Weights of a small GPT-style language model, trained from scratch on English Wikipedia.
Size: 15 layers, width 192, 3 heads of 96, MLP 960 GELU, vocabulary 2148, 9.73M parameters.
Architecture: rotary positions, normalized queries and keys.
Training: a variant of Muon for these matrices, 205M tokens, 6250 steps.
MLP neurons of a small language model. Each row is named by its layer, matrix (up: input weights) and neuron, and shows model dimensions 0-191. Each number is 128 + 24 x the weight over its row's rms, rounded and kept within 0 to 255. Numbers have three digits each.
After each neuron's rows, "fires on" lists the tokens most often at its 100 highest values on Wikipedia text that the model never trained on.

L3.up177:194113092173128095141120136130129118185118121187118099089129154100113092094112126137105132143111121157136113124131095125134091113126117131103143129168166147106170114104124139073131115124111191141103147154110149098155140121122092056142099117152144093115147102153115064125117151126140125114144099123140152116157146172140146135141149072090136114093147126158104162174122121089141129161115134115121105139127125091123093107132170181140143132142130152113171122104117135121142130104114118157123132137080140121128130140153159126108127124141174150150150114107108116124122107115115111117
fires on: "–", "l", " Ac", "om", "c", "ad"

L4.up93:083126131124112119086120138111129148168083133187153146133106108186133100109120121091135139157102159143152103137139093111099135162122120119148142138128130130125124120141170123148155152131102156117118176130136073110087104128125098104107108131134099143155135096084156109132150130122116159092177113155133095095146168125135139113119108156085098117146112149140163132129135124126091169115084123162131168153136112140138107092129161122116157111116122092148149099131137122128100128120198117105137098132143128172167130093131139138145129126077108153136160150128122087109087114072139131152
fires on: "ar", " and", "m", ")", "en"

L3.up668:162152077136110128137113164166110118098142119139102123147124118179105097111133108177136073086138147149125107108146152094119120155110151126090138148139119127119143151144159127127120131102096160123157182164125124113122113123146118121171129121179160160155101140132119098128103151132095108160154142103131135180128147151149128085114092096079137100214126096118154136107124148106138127137145094139106152150142158139121123161155158118084090087106102169084151130171147147135120114106114094131138112139118159112102139087138140158110151127129097135109132147144134149139146117118132143109
fires on: "y", "ent", "ing", "ative", "u", " one"

L3.up705:136117098123165161099118133113078117111148096080097126133166149155113107156138125117124112145181139126123138120107114145114123126124144121179147131093176178072127120125108122140165091133154154126137090143128072127093116133095092119184141104132132144126155124110086116121171150134118129140102181153133169144111142087081096120115123126127155144107099156100159067147134125134148131158147147148100114093143139089131105106125106117145126129126152132107117119134125148130143087064105132119147137142146146158150152114147124112119125157104110101152129156138165127142136121159173073115
fires on: "ast", "in", "ion", "ight", "est"

L3.up188:108107158129119073139126121162136146124136141154121124163088118148156151119131100156138110155136152084149109153132092103084150124113095169156067108069134138097110151153117168086099126067156134138110118167125137126119177112155120100112102102117132116165144112112117112140153157122116133171153086149143141121150162150105101109102167124141119103128136130115142137123145125067129115161119218153134080134101114101110112146078097124125118103114124124119120136151102120138127140102164085126128121114090128135151121161113118102101150113113129103149149120130139112144132147169133122119
fires on: "h", "as", "k", "d", "p", "c"

L12.up592:146178153100144133097130113143154147125119127143160119094126130160115141124154158097123113130136127104107140117126101062149174104121133092177143058152118156136190075163102118105085140190102127139097162148128148126106099141144117098108138141114150106120187145137150111154113114155144126124105092125153164104139128140129123145117134105134156098125151110145144149148129090147159135110124130163131081110172116135135098151115152105147104101078107115087133135113147103091134117126116125173123100110111139150141150162142121140162121102142114139137167113102146106105172132103133109103
fires on: ".", "o", " \"", "-", "*", " Mc"

L8.up250:126140111127105145101108168138105096078104111163092126113131098133162139131090146151131133106121090106163120138140124167157103109146134127103086161116149133100084129099131142102150161149115140109152136111125128132123141140123148163144126129102188109122127173120140085125133143091104143137130145119158172105144173136125122131111140156146158112142129152130106137125167173144079148117099154133178149077138117107126122125122154123151121124107069150164124141158103126069106148122123093153174137132104114115138121167145105132098127122157160177163116158148131119150099153121175145071
fires on: " of", " im", "-", "s", "y", " to"

L6.up182:086104131127117115104163141166111128092097123129132096100071124113133158143124126150161109137142149137157140132116122117119155149103108119135166062135162098161125113105168136127105099155139170142155142099108125118153143171174100128105149136115113176115113097125076141157139125126186117130119088128128130121132115131124147110092126100118065087158157126137145137122121140130188086091132180135153084153144112161152122129125116109160107135170141118114133140119134092140105141135150121129137162121095135176123122147123098114162077142104131137115115115162118090127111119152147141080
fires on: ":", "r", "n", " both", "ann", "l"

L5.up256:181089076092120128127132152162129137121171137100125140133127106188130149132146120132115120091143121135148121113145086127109142157109096104122077147133181162103093092135137133094097160138084100101151154154112133166170123143131125149129168130162149123154128141126113100146116104118122076155107149104129160126127130099133127157150141113093114150133130112115153147092096146081137096141156113118145173132144101140094111130128113092116114106203138126146143118164117146093115147114134145096149119131150133104166097132152143155087173123150112109114158120145129088129101172118142138100
fires on: "e", "ble", "y", "ing", "ra", "ob"

L11.up210:106107150136102142139112163151116182116140128136128084145142136152115157124145173141126144121146139148157117144113115140111100125078116155100156067125116157105176117122177178140112141116140137105138136119113096077119132098120136097141138118158102122124130086145082158112125128146142099129112127151128152116164133122127096172096101138175079130154100137148115108144151106096163104128133165101134143136134109176167182157117111131162116079141143116068129141109175130149096113126152130070152135102110137149141104133104107157096142127108125123134138085132110164100151144119126126114
fires on: "r", ":"

L4.up783:118073140113125149152150163146135143156147090152143086144126121159116147132097116153123136110159170112138123096113159111125128117140105151105161115134154169129159136116125128110142073104097104115151114087106125127147130152093119129133115138155077134136175125155118153103142103132105086161132128135196153095146163167152103142116134109131137107163147142142172103141095090088143178133116095122095143101141137130157117130128125147163094139093123109129110135084128157169116164121115105157136151128134135169165154089135094128103137151125158119137151101163106129120163097088121136081
fires on: " named", ":", "hip", "ame", " /"

L4.up746:073143123108139143114136149110096122128141172159122129175178123117126114076105134111112117159144145118122164165142148104101175142138127140122144143108145148131113129139169114119128103090152119131123142133117144135150159099119134150134141094126129094126116150139111142174154098099131172141138115083118092112145133153106121096147077106141152111102076121117128109131123158110118128112065114163090104158165115077135122104123111128125113117114130140108123104158096174165160124092137141146122129149155102109106182130115096131161141153149145168155118127199139113153134129179162136094
fires on: "ar", "c", "en", "ic", "it", "os"

L4.up601:139160127120132183125149157121111138136107070136085139101083122104158147140098148094120135117092137103156112093143172091125106092151129157103091141134152110086119130145141137116074113138138143142115117103157110139123141111149112105106071120119148087138138075137140134149157096120122136169107087155115141128150136135115150118114171135138128102091104146121130126097113173157118113102137102133143110108137132141163142168079119138103128111116129136113087099131150122156154121061169149156151147134155130126110133121182092106131160130133154140147167094100163122154150134124170117098
fires on: "is", "s", " to", " join", "ing"

L3.up247:147116138114144117150110145124104129098138157132110150106101122108107122106129090108123153113106120094124136141106097163112177095150120143133107155156087084145109195121133101130143099128167142150118136079113111136143152142135103118108142151130116167126114103151126130123121150095138133185148099153104095133151135109116129121118111116139124109129135134114155132147177157148176137134133100172136115104122086117154129174162189111110138140175140080125134191116115133100179161141116103103164137132107116110159120147144098108129100167104114081137124126158180109093158092124108108099
fires on: "ate", " August", " June", "ay", "ound"

L3.up359:156086160154191149149114134145125115097115092157161121135144145123116117132108083129108121138115147128103103115120090117112139131120148118181112098116152152134146097160096148128131118114129173200126098117131140097140141111128105109109143121117113083109165107123135160147094098089145132154111112119132115146167144162125131111114153075119139131125074121146079115169153112101131107150119095110094120144140159096116150103125125108108127102096151165128149136126176124085157117165071118142122117115150173110136130159132156132100125154121145147174127098118166106158147165154144119101
fires on: "om", "one", "im", "ro", "ad", "l"

L3.up296:100139111109125180097115104199134112124105161124133143152122143161117132129111089080132135170150134115157126098178123128102125086118134138067119118168118137153101130149111123114116125120143176100148137151147119117128133153094115128117144098178153143080131174127116131110122162109130119104138162095119109114147119108092071151125141146163110106113145098150164124131101125133148134128139122116129131136140111182118137198132133115148112100127144098130116110144143103123145127185087142084124175135124121130153141135108101098136103145123113144063126145159140125167161151137123180128
fires on: "al", " record", " there", "fer", "ach", ".\n\n"

L6.up953:126114179100150121140116091124158153148131144174104115110108143139127124121137102132158173104094134111151092115137141112118112125136133164160079143126144126130111147104159092128115119125169170122121109111097141125185135108149110138106108133139131152108119117189168161115137131129139097146158087143157152093140167101151158151146104150119113107123155152096081114124130172127083120125104141074177120077157107103145101141123111126138117126120088152094132160129115135113130154112119151159148144160079135106139126104130129085118141106126122152188170138074147127127118117124138139080
fires on: "is", "it", "y", "ia", "ins", "s"

L4.up706:070108096123125095138131132175131087148131098111118145145123127161130114128135162107119139179120105101094128139151133140130099134124102110120110133050110089134106117134140120098125112127172155122142149116110172112160131126183134152143089112127130095104148154108148100108148153086126125150109135122081148091125160144105078115170089101145125077144106147130154132099137128133158113121093151141107104146094138127145128141162129135147131089159177141111118118140106173118163177097130139172130097124154109131134124150099114137104105121171127128137167127182122108111091148166121121127
fires on: "k", "c", "ar", "ik", "g", "e"

L12.up460:151152126124118126115123135086141128140153122112111128131100116103120129133154181114064125084139122118142128115132157146121116112127148126163139096162138174106152147132101122121130121162101104077070145118098198113133132105139126154139145145168187103142094150160114128104125099156125173152129122098104137092138136160155127123142147134065109112103168123112127117143146131157111107140121120112121136120144156160128120131125089127126121115086145150125137146143097153110128115129128106127149105142151151114167096142164109121149141138120114087146185121047169138085186131160109129118
fires on: " |\n", " \"", "-", "–"

L11.up903:136142159172114110151130116188109119124084139114119116101103121141140122129139121129157137114125110109121132109131131109083152104118144119196137121125094132132159143116176120111165107134096169134136089149114130153117110179140141119117101129111095088119196138160108143164143120138128116154142118144166133133137108171148143101109127156107131116066128130143137122174122152122147133137117116107151168051129073133149139105116161118139115097103138137119147115113168151095084145141126106143144122127151114116117141187130077112120164124100123129142123087156147077136117114103078120108
fires on: " S", "an", " St"

L6.up237:128116126169120118159081161159111138131118109148148122119170126171071151118141107085169114094129127110136112108174116126116151158151128111129168101105092123142128134089140154114134131082088087118140138154127107147123086127113175121124095088127112113155168126091134115124152144123149104132115134105168155152120134140112116110135107156123144111116192137102138150104140145072148137109171113146101158139130140207144137139147161148139120096099136079099132152095141142073089117144117141102168166140131171107117124115127091148124143134151143119126120094148126121139129100141146136152
fires on: "s", "ing", "le", " William", "mer", "an"

L4.up748:138125082130135142129134131118115146135090121158110118132101145120084114147118114116115097118103134114154130156125136131110143155109129163192143090122095158130147117113121134127108130143154100125151149081136111094133122077096160083127149125163162100161096142148096159128084135137162123126124141166130165090192118122111137103140092159157110162145192115114099143158132142134128131174112141151110154170146151098135096137113152051137110164145074119100108106087147131113128133118131145098151101125107129162116155108090137128119151143127118103124129122086135169095157141140139144131
fires on: ":", "or", "'s", "er", "ir", "ur"

L6.up838:095090113109099128129093137151130137121107137132137085128131119116175142136150101100155160146190112125118093155165157130140137091066125102137118114134142171147119167142134140100126148163149101150136174092124102118095175094150114123099135098147108115156125139114134180097144148119147150129148114111127105102136126111144084133169135109151110143143134121144123147105149076132158143109109091110111171102137115175106134162134103110122125104190124132083160127106160112149103130132121146093116182141174076139134133153153138124115140104092135133134121128137118097162157156128143090122
fires on: "w", " Br", "t", " W", "r", " H"

L5.up869:135105141123165146139198122132093104140129107140115128106126161134165089118122131167169160144149136113139136092175138135097128129135141135153111166141114137091146120117130100110127162140127177171121133142155118101096087109117114131111113156103138091105131113130109117133152140119106074137174150158138141106144125111108117127118078104135114167122133107165127138084107169155170116145125128140134155101164126111141126088104147130135108095125187160172113104095159083159113153117155126138134097132114151098152129140133087143085110148103167142160108113133095114144152113145074108089
fires on: "er", "en", "ess", "is", "ic", "an"

L6.up683:153090126100104114069138096118148127142122163137160136100110141141168167157094152085099148167154132152151125131122148071123105136119135083148132150145139108146131129133145107177141150096106155157132126155087158112118105144094152134125121158145129125114087099124128140136136124119110151167111093178161153147114126147084121138124130119112065090113121163146120111135131146129075142130156130121138160117116101110125138110130121116105133134096181168128176147109156136124124121070129143107118090170124138133165153138120088088167119128081168150120134120114120113132089130111147166142
fires on: ")", "os", ".", "en"

L5.up454:163097124138163156107099130088133129118123123153146147160112123185090152084169123126136103153059133111142104155142107130160151166161107101153090121137105155112156108117127169064112133120134104124129163120109090124110161119134126112144162114120148115141161110092114163181115116118105140146122137127116135114129130110117145150136142095110156166116161099079127133152112135110151141121124148128112110159089113139146139156106141124100072123123150138099137102138163154137145157155122088146143111155136153104097075141105096119072146137130143141103176138103117097159137107174136116126
fires on: "a", " Fl", "x", " Ex", " fl"

L5.up937:122095083154146136143102131091138129176115097127110096150114150110106111143158108126145109120106091165132114120155107121151130143107114130141224115144194139113123135177151084133116128110146144105146080105146109120127139128104126125141139077132147135147132129095098167122108133122115110154133103102152108152156139098120099138169117105116177127117131143112128083173171113137104124153102117151120098154138137115101147076094136108117112140086119110080157129080124132122127087151127124114095126095095140141162113119128126129111133133151169137124138164143165150153159171125161145120
fires on: "ad", "d", "ast", "ar", "ap", "est"

L4.up680:128135126115117146118141110153138122139101151124094113128153143139185156132126135123105144133111111138123146129108116118102101130123142149102163127095147115170146086157142106157118158123103116131146113128091137103111148159078111090101143133128150139129145109148182120091135082101116115092156174122141097134136087100122112106123140127187088135132112123118109100146143103113116094102159153118118138159103122125155155129128109130127089095100105084088168115139083118176126103169097090127153141119106125126135136166120122118099107180143163147164135098166095175111116173087157176129
fires on: "===", " Total", "====", "af", ":", "we"